MLP neurons of a small language model. Each row is named by its layer, matrix (up: input weights; down: output weights) and neuron, and shows model dimensions 16-111. Each number is 500 + 25 x the weight over its row's rms, rounded and kept within 0 to 999. Numbers have three digits each.
After each neuron's rows, "fires on" lists the tokens most often at its 100 highest values on Wikipedia text that the model never trained on.

L3.up564:546481506526508536464503486497488516496551562506493516470497463482471515489489491501496514488474482519504457485526506535436432495509491518499511509506473525516529491496526518500499496468491493516466467488503522534531478550465538473496525474478509519496428481477498467485524493508498517466
L3.down564:530496539529445484483496527509537525480487515493538479481494470499532506482533480530495465508498490461494510464457463532540487531492500472565506561510508518487501476487513463486530535500507505499465491495504510507512483502481532482495530480482528466524494536512501457483468504513549501539
fires on: "-", " f"

L6.up137:470486513485489474545503481478470512454504500522493522482504540498489521500488508488492502530518472479487514461470505490507538542517422491521460524476482533522518530511513507462541492550535537492499504548520532493526456542531550546535514476490519471518518515506533491522489504512512475474
L6.down137:512489520513505532475479545483492477490538563446492539470466473494499520485504478542457513447481490508502511514489530512485471521493530485546533511506525471496507499517515476481479462494510447478529506475491501512512469488501484484469541497497500488500443493519490512491508500517453531488
fires on: " cl", " sur", " art", " equ", " te", " tr"

L7.up434:486527446511532508524533542486480478499551508484493500507470504471553513477503510511476513519459492467451529555469497502493517521541468535490504484490492486496486504494524472435558466505528492509481503461474473518511523529535474495489487530510462546482505487511500498487509517523519522489
L7.down434:532529503502491534483507448481471518453523503530475493503496483530514534492499501470501474521493505493488512506523500503511470563522530482559475515466475521486479524496487495514481483481515551480464525490551498512478498511472518559490520484489473468521477501536515511509513498512523471532
fires on: "ic", "ac", " of", "e", "x", "vers"

L7.up713:508486471484496524524499527437499501523542498478551522481497515534447500454488547499472480516479489514504528498483512506505496533481496493437467536481505472492512459487504523461492511466532476512486474492462516487478471532490519477515485523512567496486463476500489478516502505494532520477
L7.down713:493514481439475507465490474481563543533513494510543484488491490519510525464502511546475552531540485488513504528479501494490484449489530527450514456500486489491483495488509504511497457560451466524497496453529495477484475477543494504506520481489500500520486530500534550516486474503497488477
fires on: " part", "ar", "w", " Team", "elf", " War"

L6.up79:455486502487460512479485510519511471545515552511535488492530527496497503489506507513489447542473525446486523561500534488533513463518515537474474485471461474485535488489508495520498504520498484515492468498459499530487516491516515489484503513549487525463539454537486477422473504536535501489
L6.down79:506512530503487468481519530519508492453439490534505496510517475510502508517495548480457497526526508530489508477504512476509507471508503516561494489481581505500503495517500521454488486521532470520457502517497491484485560513455524482460510477511502510512480503497486458489506515488501487420
fires on: " p", " under", " ex", " ne", " et", " and"

L5.up580:496517501469472473473458491505512497446544489472520454497504518469493524519528529512544483484467491445503486454506500528504462528472494522484475479465498517496531493488531516493488492521499499472533500477534535497483508515527521452483521442507471495464479509482522533519497504533523424422
L5.down580:503520505464490451483474517507495484477499490469519498488528504486505536496499528484516530500517492469501534487566512497526454530475495515487479464518487471485485536484520546523516501540496499467466517492510529479535527464545518516490527492495505546473532495504532516486462540486524484502
fires on: " ", " ar", " enc", " sur"

L9.up336:464473473498492494499490462505491516499524525479521478443480514477511507500500529512474471553494459506479471478478513498504463534468503473483506492469506501494483506489560491487466494473538479525493463497510485519498545530501526467493482479484535468512491549526495539486502489537505482512
L9.down336:508534508490469482506510525514492553492508505527499494515487469513505485530472533478494461481531525471463544510521496479493465486500495467459509513470490497459503478485506510515499516522452478509519519545529506445494492496478441473481541529515532539512575492513473550469465556465566461458
fires on: " p", " n", " P"

L5.up27:506522511489486546512490458503510467487516535487503493478505489490541478481542510512463539492468482502517484504477505507536500485480495515548452512509487487520513498494486490531468506506470508498467490485506499464563499504502485523466467507538487485488469518536537514495529479526519536511
L5.down27:493493474537490523481468508517495498517479502508496499505484497495472524516465485537535425481522503498508481538487514481517476489517534522509503508485499470512487472464497504490529485484537484532511506482479500476464501467515533510477476456472492527500490532513503469473533463520490528442
fires on: "/", " /", "–", " and", " –", ";"

L7.up979:466511474494527487509485479461502493448546510502503511512455503503445506490530535521503513505466485509487471520489487494526509483494510519513501496502503463520489477527487477462511475500519532507505473450552466520504522545526567484490485520547471487504529464520498489553539504440523488485
L7.down979:528499546499481502492504539501470530470525502513479443493473478468467484503465468447451558479530511499515523474505451462504511488500502520511492497538497466529507532466510510478526513506479499469500493500489547537514547517535552511519514514519536520492527530503522488474448506490489463510
fires on: " (", " ", " and"

L3.up616:543494514499497471504506532524492508485502499467495493497473493484557502485503501523489489512505495477499478469487458465491514482480510513463522489489465517497508463479527461496491493509509479498504498463505527449525510536519502527481495456506488532506502496497551503542511478473494470530
L3.down616:485510506481475497471451512493509523496477549539521535526513513502460501505500525460509540498494532531505509487512524512501498488500498483505494509505531484483478549534503494499520487503490481490481463491517520528481491510493485500513514515519488452471518514511465474510500528500534530477
fires on: " but", "ang", " just", " Arab", " medal", " Way"

L6.up32:472500484440475483500455520489487494508502539472531486528485528489467480478491488508531481528482512491489439450480502518525525515459495476501489503471437512527526478461510462475522492493475438519460480493467536477550516513473540538485471464541558499492551495460506499523495537492540501472
L6.down32:497496519528533515496490503526526498522524495489464476463494495519498506497541488454484466501487499515504490560511485519489516510505514500530490494501508495474479494524494517513555493514521531479483522508548527465513480551482493519522485531502517486493476535457534493513499466482484507497
fires on: " d", "A", "%", " the"

L6.up517:566479478505522521503508492477488466529496500515507505462489527486517538498540528510496434535473459486496503504510468437468505478466495537447476503479529519508501517498512521513466477552443529475476533498466532565499474482472455497500439502521493536491515508519534524456500494492489478527
L6.down517:472502512481473522482510491500504527517512467464503468479445510520539493525478497472480455514521541481518509478513519491487481504541525420517515459487528543442523519435530512491505490494520489421479516493510536469510556481517471492483515522514474534468479491477516486518490531495515527501
fires on: " and", "ing", "ance", " &", " et"

L7.up463:470548516493516503476544532468506445489479494490562529516463579496466462477507491523468487476503526487452485466511507507519506501520448487495477503496518459486532480495493549481499484455515482542488505500503514510469438508484500478532441479501483520509466523503519497523560518511517501503
L7.down463:473555500489502482519472483488512503445530505480482481477494533527436486507526515515497502513491475485505508489512526468515463498476513491460460522531530497483535524527494497474448490511466493456516510522514493526530503493531486508527530512529500461531487472506503516491513495492487474519
fires on: "ard", "e", " Team", "all", "er", "ar"

L5.up456:519470506510522493460498503506525470467519504476500513492445516495508477504523491485506518510476477502491439473458525509503417498504496479462520453480498481493467505499539516507474497462509471527523560471457569496527484476515569458508537453504481512497481537480494495491524475509492455460
L5.down456:528476489515474532506476463508456496501523526478482535482510531530509542531536498516462504467517492508512503475489481539489444541473462447516525515510543488467499521514537501488515486534494501490498520484540505521517493448478500435428487483507537529481492504517475492453465521472496481499
fires on: "-"

L9.up506:468544520476506453497521495505508494448538483491487491502504470512469499474472453509477459475501504517485520511471516484527525524520501539489481477500460528525461492483496440468543505471530486506500527512533493485513513542467509504501530478488487490472538493488536493469512560524528475467
L9.down506:488525520491485509470471460507508535490501502493533503486522514495495481519574543511513488455475503490523470452508485550497505520481524486514496541502505463487498522511501494496455503498521521544464500518464484502449545487527484457498519467508497514493516516486499520506509499488481498508
fires on: " t", "t", "-", " fre", " g", " 0;"

L5.up162:501463454506484467477524482499487538522516547518516484479500529539490514473524495510464462525509540545505449497485508534485476534497523527484514501491486491508531542473514498460481485500497492520475498451512481553412484513474434466518449485543490535488513487497488530500513502488521445491
L5.down162:507513499482509465470503483465540489494495464535531521507463486516457504520495523532509529514508507507498510497495490518506514468465517495512499480507515497479518490473523504525485506518461456502520464585530538435525542480538500516475476493502458523501485499488535489499488457491451522442
fires on: "ially", " also", " only", " originally", "ically"

L9.up591:494498518537537496497515541483488511511531491484515546517511521471433559470507461497437478539497462468535505514494486497495464494475490514507465490449515501500485496489535492500508487506481449479502517506510483507498472494530563491475491500493524488506476507503516486519459509513527523467
L9.down591:504525449478457530514478502493492552493478535522489494486510520486508518508487485532511522495468534557513423496494480477494533509551515502473527515448502525498501480449517519490537479513496528505468513450472488518505479457494495482511502509525491519491500526524482499478516464526492499518
fires on: " pro", "-", " m", "on", "al", " right"

L9.up681:485548489502514476487486467505537495492515524502491538497484520448452484489539457490526481503506527502504450506462494460528491486506480466502474507473493502456503486506505445492476510490515464517526473479497510484495509488535517490490520479544512508465443513474517500510525530513490496503
L9.down681:523506512454460532470499468511499566513527531506453487530495584481493511546471508530525485485516478511517449484508489484545500483555469500491464468481496516520513463501491510485495544510482511515488487506489537476532506499529476523472494501541537531504487482481557496471469483498493505484
fires on: " an", "-"

L6.up59:502478456446524463494469451519500498488494528494517457479441504515525528509525534545493484497480500472504479494476501494505500485489513508485546465515547498504538516508530503454487486510502510457468504506443509513468514468526484507507467498528512517469475544472481500457522504511462496440
L6.down59:494494520502477517458515477493542546535497527536487535476526487469485521496528490473486473496521488529499521508524518538521475520522547490459484457511494477470501477526433533523548494470482491458507509494491488506491515546500485536494486488526478482452512441464525555488446479452516522502
fires on: "i", "sk", "ko", "o"

L6.up338:515543483475480461509484459514482517457483452489495504438490514545492542496511497533506478511438490501502504508473507551476492482460505498472500488526496504508455552491522470497507464537528559519509508449509456506501541520506523490487517470518493530490557501475519460505518509455482467489
L6.down338:491486486525506498490492504515516480472507515502459519503508520467516480503505518466471516513491527515501494474462472472484556503510530543478456468514478512511521508499492491477519478490494509493487459519517503498503467499486518464487520505504555461512524469526540482516503538537522453522
fires on: "n", "m", "/", " ", "z"

L5.up181:465522522526495510482483486481498481533527500525455492498469457507524480496478488493510473519497508510542498550501501470514462512531482466496473431502543511502530510493473516519494503500506474528541518516507547508484469505557521530455499504520509522513489540508509498480497493471529523480
L5.down181:521492485455506496477488520462519540473482519517518544533502533474485487509533516463542510486499492522503463479509528486514482505489493548519518533529453507521480543502508510531526509500525493490494538498486500470486531508482514445556507487505450481453470449432517516513535501489478506518
fires on: " and", "ov", "od", "av", "rag"

L7.up78:445537541483459487481506507545488448483512475495530479528487521504469468490476509520520506519485513504559487558508486507467526506508486474535515493520484478529519490489492518476517530538491528549501492483451528503497549454529497486511487451524480506538509525492469472526505516529483498441
L7.down78:541503479507479491537567485490528531510488492471532498473485496470506468528445469507469525492427490488452500480457521554517460491516508489510458535508509494487455498455506468465475497487514495514494507490531494513508494560517545493484526481465490537516499502487521439519534520529488502528
fires on: "ie", "e", "or", "ae", "7", "6"

L3.up362:490510493477540499462510489478493492489499518482491487525506492488531494474524534522470486491443481488453482554478509490493477472498510529536459504478494511505518516500491497497480522507500525532500492515525502490511459492519486493475492454541495525471483537520507506494541486476508517482
L3.down362:503492532511449553506498526491496476503498474553506524529481499501503503500470502451550547538524518534518526469509494500526502533509495486481533490523480482490501475500512511529515506485543498505513501500484520505536509484505493507516512530430503482500495488468518479529463507530539508522
fires on: " President", "z", " Republican", " sett", "ape", " Democrat"

L3.up584:482506490498510505497438498490448451446500536513528457540448548520497548504503498497507483466477481523490450532506484535473457521502499512517462504516480513536520510495530483520477511507569464504484486499469504490504525527516541455491550490511493516498474528459508530496524514496544461478
L3.down584:515496528532531527489519453500511479477498517488558521524456513514514530482481484513514457469496497534504427508462527505545443509532492516522509496516494494522498473495529482511434533535509468482564499453504541540484476511542488496521505482522516504501488514493480532478524462493541475508
fires on: "-", ":", "–", " '"

L6.up629:541505494480500502539472463502478466530524494509501523477523523514479476483500482507490488503444465522516529534497519506544524479475484524536492504483517498520509497492533508474529535532527505504475500498521476503497433522511485476493498522521532503500471489514440559455538502473506485482
L6.down629:444474495472513547517499501494533485492469490553493507504523516480492524479512490502479492500529518500504523544508514518496490526504484478483481483463477511494499486556452486542508448486479518494485511508519503508464500481503459490467470506526501494530498533512510482483479544525469540495
fires on: " and", " of", " other", " support"

L6.up694:467559513443475495517498511489490460494488461480449484495549485510466482500524543510562486489518492481503529472476474479524512511517463485496475480488503492496532499481510450488533487474500513494496478473530475510505514497458509510479475465533462524482489516557485516483449481526484495501
L6.down694:500503479508515493529493480482544506527463554484514460467467484493464509492502501532456486494561483520476515521485516530516521497498499523457488553457477505494478496504547497507502488518500430494487517553457493473460529465517466490519479499477502458465497524487483476550531487492521486501
fires on: " 194", "ep", "ar", "3,", " 200", "8,"

L7.up226:500494457517529500495497501467479488501532498510488474482477504502492468461502519519467477515440502494481499561504495491531511515545510496450492462492498516524513426470528501515526494481490464484487518510512517536499496522533489501490478528508510532470519485486499509490515484480503455516
L7.down226:467537540544499479521500489495506501496499490500514542530504474502517487455509551502513531486494512528480484509519482496501516466508534501506511542506485511510493474501492498496534568468513509523458464503499480535500492507454476503531483516534521461517521461486514535515509479500522480499
fires on: " and", ",", "ard", " fin", " r"

L5.up194:508522495502504519498453516519519482542542512465506521467532527486516444496542471534531491457492463504478501451448527479477524528528491507485484496484487507537516475485520513496457504514517496493523465527537503478520504489480503514514502534494514496553495509504540469548509513529477454524
L5.down194:499513483479461497482468511523486512503546491481497521520515480485509503474489477532459491501505501530432523514505473469511525514489502504519474506467488539488469490501521487452467519491491522499510504466486522503482514486495490520500483437496526497527509529525499525489536534551476515450
fires on: "9", "6", " |", ";", "7", "5"

L5.up301:474533451519503506485520494514481526523490534475534456466508507511521558487526487537471482492456465483495509480527528469521470512492497452496507496477531472502532526485529498516492487482544500504441500479488496526436501488533477497521462513536481551491488519500501496511533469514438475498
L5.down301:503497526480490530514473457515522486521516489528503477555470483473485482489481511508558536535528483511462504466503506514534513486512509483484505510533477518486486523467484516530466544502483503541517456513486505482502513551500502477450519457504504525474486527495522530439489481525514505512
fires on: " of", " only", " is", " =", " further", " was"

L9.up45:471500458531529532469557501482475464497496483492572476512554496499506463507486476518513477480509470534489515457512538536530464495478511507496533478476486439525539510481537490481486484491512519490477529547511485536476494529552449528518469484557509501540491495450501471512517514507510499499
L9.down45:496515480506520496473485517510535517508474527507490480513453527510487535521458528502523513486458534515509481496468496478494516534461487516501490487453532513511476510524539501510501494506501498489468538473475511499486510505478541534492483541508527477461489482492500514492527508481496498484
fires on: "°", " pro", " Sch", "sh", " Pro"

L3.up936:469507474449493498487493496506494533534532489509520471458478496545505464485516521550504484488450499494508473511538511523447528489514488445494561494516501518540514524484492490474471487510540499515481518478513519477495489502505525503515496486532492495508506487518475483478488564529470473477
L3.down936:504492506517481533504496505519503503484472480487462539512501486503476505520491474475518513510585482526507536492499511464530499480480525535519484495461475483488454476522516523522507490490481513511528515521518527527511512502494513518489533512452481496469489512465531484492516460472499506541
fires on: "'s", "o", "sk", "ir", "ru", " used"

L3.up40:524533496492492475498463489488492509483547528479489453504503525536512517485557445515492495487486477492511474523490486483457489511477510500532517513483479528536498534502514492491494520481540512502482536476547509555500532473491479506545500481537468490487517501489466521458508544492464454495
L3.down40:502493529478502506498494497498512493529524507509507508486513522495539463513501489493508479483471516484511465489494482500469483492491517456520491493493516514480544544516500479502491491495495549478481495484483495525482490447478494491495482489520444471524468535507510463498509430476517486483
fires on: " often", "ively", "ically", " only", "ently", "ely"

L6.up41:521491513443461478500509478545512470477485515495476474478480499574524497492516513537481521505514506510460462478446528500468525510499522504504533487526490527499496510507514506497459504522521476469551519554468517517507539497542466475516514465474496468504503482515481508457477494474522495511
L6.down41:474485481502496484508496475491509500525453525522433527495484546575479487514522484468506535499491485509537501481491482478528483516501462523496471489500539500471507536485461557502538475496488511545483492498462486515518506494517549497503518539556510525464457484533556479508484529463484501497
fires on: " (", " (M", " (L", " (S", " (C", "\n"

L9.up73:473530485469492475473521516501562498520542479456498535516492466536525491473495518543510488487522451511483542498480522481517498536543488476494461468486515532470512516509484495516451471472477478502456489516473509494457502549507506445501519487482487521486465455514518520490451486506521495478
L9.down73:530458451523533531518437535446480487480514537482542510499522516499469499514496503439496502484490468491496501498472526477488500469495527500558501518521504485499538522517447478492522526513514524518490461511497498538491481530519485480499493505512473510509526524446496508501515493504507554516
fires on: " W", " att", " Miss", "iz", "ar"

L7.up722:489502447504427521480538485507497489529521535508478521493518481498493484475509494510522491512508486494511517543520503492560466427544529497529491452517500474500532518505505493502455493538507501489488513475452494511505491499510510488516475474523435496504533489500493469493480511515485469455
L7.down722:511507513467528467510470516513518500520537508491466486530523501436560484490512493513485499513465500478507501520499488517475511534532500423529519503527555478524485479496509543485504494453490507473531511501557467467480496525493477482484517478488494518506425525522541482481522505552530480469
fires on: " and", "I", "id"

L3.up576:517507504468517470500485496473517478520508478508505470516544471514502491493509489507471482486454521526498509566493474529499443492500510508530442500512530477478522519472509512477486504519517491498528504525500484532468468478501495467511505476524489518484500498519539500458492519511501548480
L3.down576:533492500513454553517528496519490492503509508510499536520485542505504498523477501476577519512534487507470514463506492491519525527520486498471542512479469533525489499495477503553528510470501524534504491500495512474565514495494503532512512481451496494526525506450478501536496484496512481501
fires on: "z", "uz", "uk"

L5.up834:464511487487475511463467527498504450493503478491504506515492541480473530481540485521516474502439500500473479509471458482482561525496494458472470527499498460454515487472492483518489495460528536541545501506538466484515558518515507490484530508524489518517497512496490470504498563486480493478
L5.down834:517504494443495508537504522505498508479495487514517473504492483519557504542457519449484526488539500555463524480543496484498490467488517507514530462481494495553490482498525462527534511519464510514494534522475473507516479488488490513468471489500534509484483459533507477497455487511545518469
fires on: "as", "us", "um", "om", "act", "ink"

L6.up1008:494513490499508510464518516515546470491516505491470484479487502511517499490496498498487514503491496461485525505497484481452489496496434510534556500487505474498485532485530525527498510503504528525465482472520464491502445497494498566468492592525518517524501527512474495502496502504482525534
L6.down1008:518502496498505486488469535497508508520501514489513506525517540490524515489481528490471455509466508533491495517524532490482492485505547494500463487536541512498532499510470495518500500498476497532563518484502504516510495536506524514509472457497516529473537478504504529502530471488455475526
fires on: "ing", "pl", "te", "s", "form"

L7.up843:484511505485499486524480455501493475499501518523497452497487572506510522503531485507487447514465465525467485514446487501547500511475545521487472476493506519497512487519530485510495459521462516530490497507504520521479550511469468490480465495504510498494534542472486460495485520499528457482
L7.down843:497549536527521488499514511512513502488522512457510515487489529485515517503524523487494523500519514513509506512490504478493505501484479522478493508518422497523464482513495518536506487495510468512507484519521517471498500489549482536461514495492470521513502501480468528493458486491505513491
fires on: " p", " ", "x", "Q", "ch", " (b"

L6.up115:483453478471504488461442413485528514514557533525529515487523470506463490485537471500489471527478466518485438485466512497484519471442541520478513529513508529489489480478512492481516507472560502492487506473485490476500531525482533461525471467498484450490503522497513458477498463468504477509
L6.down115:506495490514482478511504505467509510466501521520482488476495540526501541529525494509493533514448486516516486476483461524520482511489483497491490448515508502486502536486469500493481502508485486519506482493534468471513516537486550469510511502530542478518540463550513510486509515482473458483
fires on: " (", " now", " dis", " still"

L6.up777:471538487441511536516512506501493533505493546479492457476462535494489456488515508532468478505478460512480555517497488474464480500494496527476492486464500528548479501469517485460489503476483480495548534494511469492498527471482490557500494485480533523472530528470492469528526512460493487486
L6.down777:467506501477494482491513464515492486489496492481500498484495499497507479490517500550500502515516474467525521506515505467501495517505477500516521514471493504520507491503528476476500506518494495478517495485523494476506497516512483494504459498468530516489484517471466459493515505514523500461
fires on: ",", "e,", "ed,", "s,", "ing,"

L7.up883:512519520478474506540513493490484483498510495520505531492496556500526529506472479533520527500484520528485536494518471485504470462472475545501511532485478488570500499456504466483520495499504473488480476514485523527505479521509476446458506500501524545502493477459508537499500467506486520504
L7.down883:485535525540520479506470498512475511543547526497490518500497473493530501514488489513552471460431501517483503525461489517517509505554519535465506512495519516516465529482513522485474481466479494532455503510554490472463493495530475487500504497494488506471515466494495494542533450506523506519
fires on: "r", " of", "it", "-", "if"

L3.up624:491551454488548474509530498506524488462503514473538505466576500512440495490524468500485509499489457466499479495457519502486533486530509495470493468472476487532455496501513486477484515514534488519551507542525487517507498513537543518500476531495497499520477444509497538446535524508478488505
L3.down624:470511520491515488527459483527489517485494493525507515515522491474536499513507508503497487476483484519493488514520474509511517525493491477510510504470488511470550481472467482528490493507510542506520495497479487512533502480496468528461501510470521497527529527510501501509508481492465538514
fires on: " |", ";", " pre"

L6.up738:503521505469523529505466485504491490511495491502502528513481473488485563491478499542523506508470514485509525456502543509467493478462520501509506457454482483517501531526520524459517497469438486512450516515460525533509483477531489451483521498512481561516504517448511475505505560527477508462
L6.down738:466480515509491537473541481467499510505490510519504498523468501520494485490481466489537506505457508553481503482553502456522412493507531489482536517484527487532489545531484504528549492496476490519523514497512516490521522515462493517544493501523498493480486460505536496516514497511526476499
fires on: ".", " de", "-", "==", " of", "\""

L6.up884:550454521522545508548488459504501484531538487488470512538534548530511485484534506508467450551479488506536517504490515473496524502460506525501495479496494501502516468489518527502490510530450485485471491469483514516475502472481480482465500464495519516472499522482483555473521521506458503455
L6.down884:501493497502460515477440470486513505487500483513490486516492549505519499455483490523460494533498476467513514505515514492494512470463478458524504492485487500486514547520521490507538510517484543510528496536466495543487521457539471475536498498531530501542506462484493530510508491436539563476
fires on: " and", ",", "s,"

L9.up182:507516469523508524527519478525512541525541550537501519553497472505512459483519492530498500501449526502532536523471488537529516500491477519508472466495524496487521572499489482524548468519505506510485476492539492529482484502487518492486480461512474482470508454509475482490522471553508492502
L9.down182:496510424512537487492445483487471499502517535449510462544520488483469518467510516448504443506506478515494496521506529507499543480504518494481527518482467509508497450502510488506504517463519499522508447491522485459461519481505488487485487493494517537495535491477524497503491502495510512539
fires on: " |", " and", " No.", " District", " /", "z"

L6.up381:509465483425563476490510467533505500524487485514498512435474515526471474528508531504491468524489521488494523495518511534461425494526496506452533499476485509552469547482517494488469503519507522478521499499479486471490521494506506549497461492527514509444466564487494508478522509506494474481
L6.down381:506508464501481463483469445535506500497503505531533481509464451513511467454486483539484511517555463477475546468507490521529516486548507498514545525485477520500515504548520482481508526506452474455487486499489519459515481488496472535458456485536506521511505500515485511526543536491485576528
fires on: ",", "s,", "ia,", "a,", "on,", "e,"

L6.up724:482516512482527481449495544471526506504527526482518503500539483487503480480475540521529455528533528496497491517481502482543526502515488505486481507515505506500486479489476519460505485490504504511508463497529438508469520532485481511515516550508489498443541486430522485518483489496537497455
L6.down724:488455546489500528481510546490509550506514511500482520444513541491490514480465530460509465475518493548505484518488489508489487479555530539496526476490475469524466491520499540487498509446478524499463507518465477523515516442495532500511509465528529494515527518479487505530508488534503483505
fires on: " t", " det", "t", " (", "n"

L5.up449:530482486516498552491485491515485504496527511449537482456489501501501476492553516534478514465518465459492488480461529513515528486499482510470528482488478541511499477474502510495505479539543489498483472476533508478524493538499501523508474486484510492439514545475532437535493522546492461467
L5.down449:461497545527526468480433488549500523482499480501516516528457473502493441413506460526502500517454483497463516522485479527493502470475479487490516490513513503529497455475487534485504499472514522505476535507519476546532497494517510510478540492492557508511499479515477527498481513496495503504
fires on: "0", "3", "6", " ft", "1", "7"

L3.up591:526529510477468492472480487501486498513544486511481446505460498501491519469478494514439533525479511460490521515492498520494500553450464462522530515506517500518556514489515494519503496478508505512496473522547487525518472495494509503492518482468481537478450519500520433496449527499511462484
L3.down591:487506516478520531506542521496504513478492489529505541522569512488515477519490496484516501494504471551494500483521496478496459487499520537500463461532481505514476509516488513499525517514482488470520517482505493447471508521492484486498506508498532486491546492494483563524513465517469514525
fires on: " tr", " reb", " Vi", " b", "ak", "od"

L7.up330:525474499499537495527482507516477506521494497507500446481512546502508510461537521496473490545474450507516502522456501514480467523476523508523508441484554479509475488469535489494472489484526449534536500477439485499478508515575497479481470513481513556439498492496503476486486478485512483481
L7.down330:460488491496509511484522563480484545492502504482514536510492494475491510519496480502452501462530520453528468488467556468469528522548517513472471523491487533539512517537495513509520507524475526478486496515476552494523501504467493516479492487491502516486500510497504521500532534472461515514
fires on: " Republican", " Democratic", " on", " for", " Pr", "N"

L3.up393:505470488511454539480492521497481494509527508484497443463527498518506555482511500510465517497496505512506509505555502513475519463479509491499491475469499486496512486484493512493492465534507515529511473526520531534519457493483533489537482473495478492455493480487472479476492524506465460466
L3.down393:548498529488448488502516520492502549508504488521524473476532491517538519493515551501487469473517517482521518500494460505497516537514510498532484478484516496488513470487470477513533484466503496478492509555498505511572494475487473480505495485480527463490505516502500482465493535539481508500
fires on: " v", " rel", " adv", " f", " rest", " add"

L3.up359:491506482511545485473429490509490462477515475500504500490501517475501467531503521508532509478488509444489487523484490534471492480497494547517524521470485494499527484521482509519494512527510532513523496498489486480515499480500496510501515487494477486511499515512513500499497454528516517462
L3.down359:524486455540505483495497492518505521486493499484525472549546489458535479523509489524508544483536512479516500515523525495483493515483523527515493452480501487476502497518490453521478509514509484484505495495533481472497494537504494490475523498465513485522515488511500481485511524492503470464
fires on: " c", " /", " ", " recogn"

L6.up560:473489509464541499502558498474489505514488493503469480474505523511479459503552530518506478520451503467472525509525524509462481515504476507495515509484517497524517513492525471453479531496446485509499496488482511489495518452495526517512488481505533558505541532475468473530516478480480504468
L6.down560:501480479504461485498487446479527508456509502495522500487508460512540492481507528539516512543537511444515519533534477513479497504468454468525551478471521502496540482538514467488507527512484525458519488506511490471525508526508460490470461508505512516534477488485444494481509464490507511505
fires on: ",", "s,", "e,", "es,", "\","

L6.up3:506519498499484532503515499477545541513531535500457499461520544496511531491478516532453494514475482443492457522489496480513532462490481485487494482510516511516494484476533469501450515531489489505524453478509556527491509461525527473514510490514505498455433499466523505496455522548513510508
L6.down3:486507546481529508538480472506513520537502488513490498485537525486536473506455498477524493547498479502489498529513511485506537503498513506470460526506501530531531503485499523525513514493453490482506490520511507524486471472529478517462513518501592545482491524474505514490529482476484465451
fires on: " an", " ar", " Ar", " soc", " An", " bas"

L3.up632:548516465455488516498471445518503528524574523509497506471466521474528471477524497538503483498495548516494525481485521463476501491482521514527486521468488475544498547455516470487486466493537555462490472479467504476498515507466491481490467511471510517493520481495516508518464471532516476475
L3.down632:459505488506520505513515472496505497508516480514494473503521511439550481494502475482526499483522490525497520461513457500491486527500490475536441480504527506513529521482525518543461497497473499459477498476493499470486514525506495494459520539485518537462530484501555524535483467485523521524
fires on: " as", " and", " /", " Website:", " or", " became"

L9.up845:490495499508419520500461517487496547513529546457494478509494492502483510505494488500494481540490500525481515508485533505492512521496498520432501477495443542490483487477482465485470477510491495513539491513499518440520481529494461472515546505489496513472515474473536512472480563484557498470
L9.down845:487488513507461528512495523507470523472499516514487468532501504492509485492497495505486454547542522536533519530486492520485483469493478555475521554499487484508477532502512489492507488513529495450489488525484510479500466460499482548512509512506502475526550515527483507512478508520427486428
fires on: " n", " %", " prom", "ld", " com", "ent"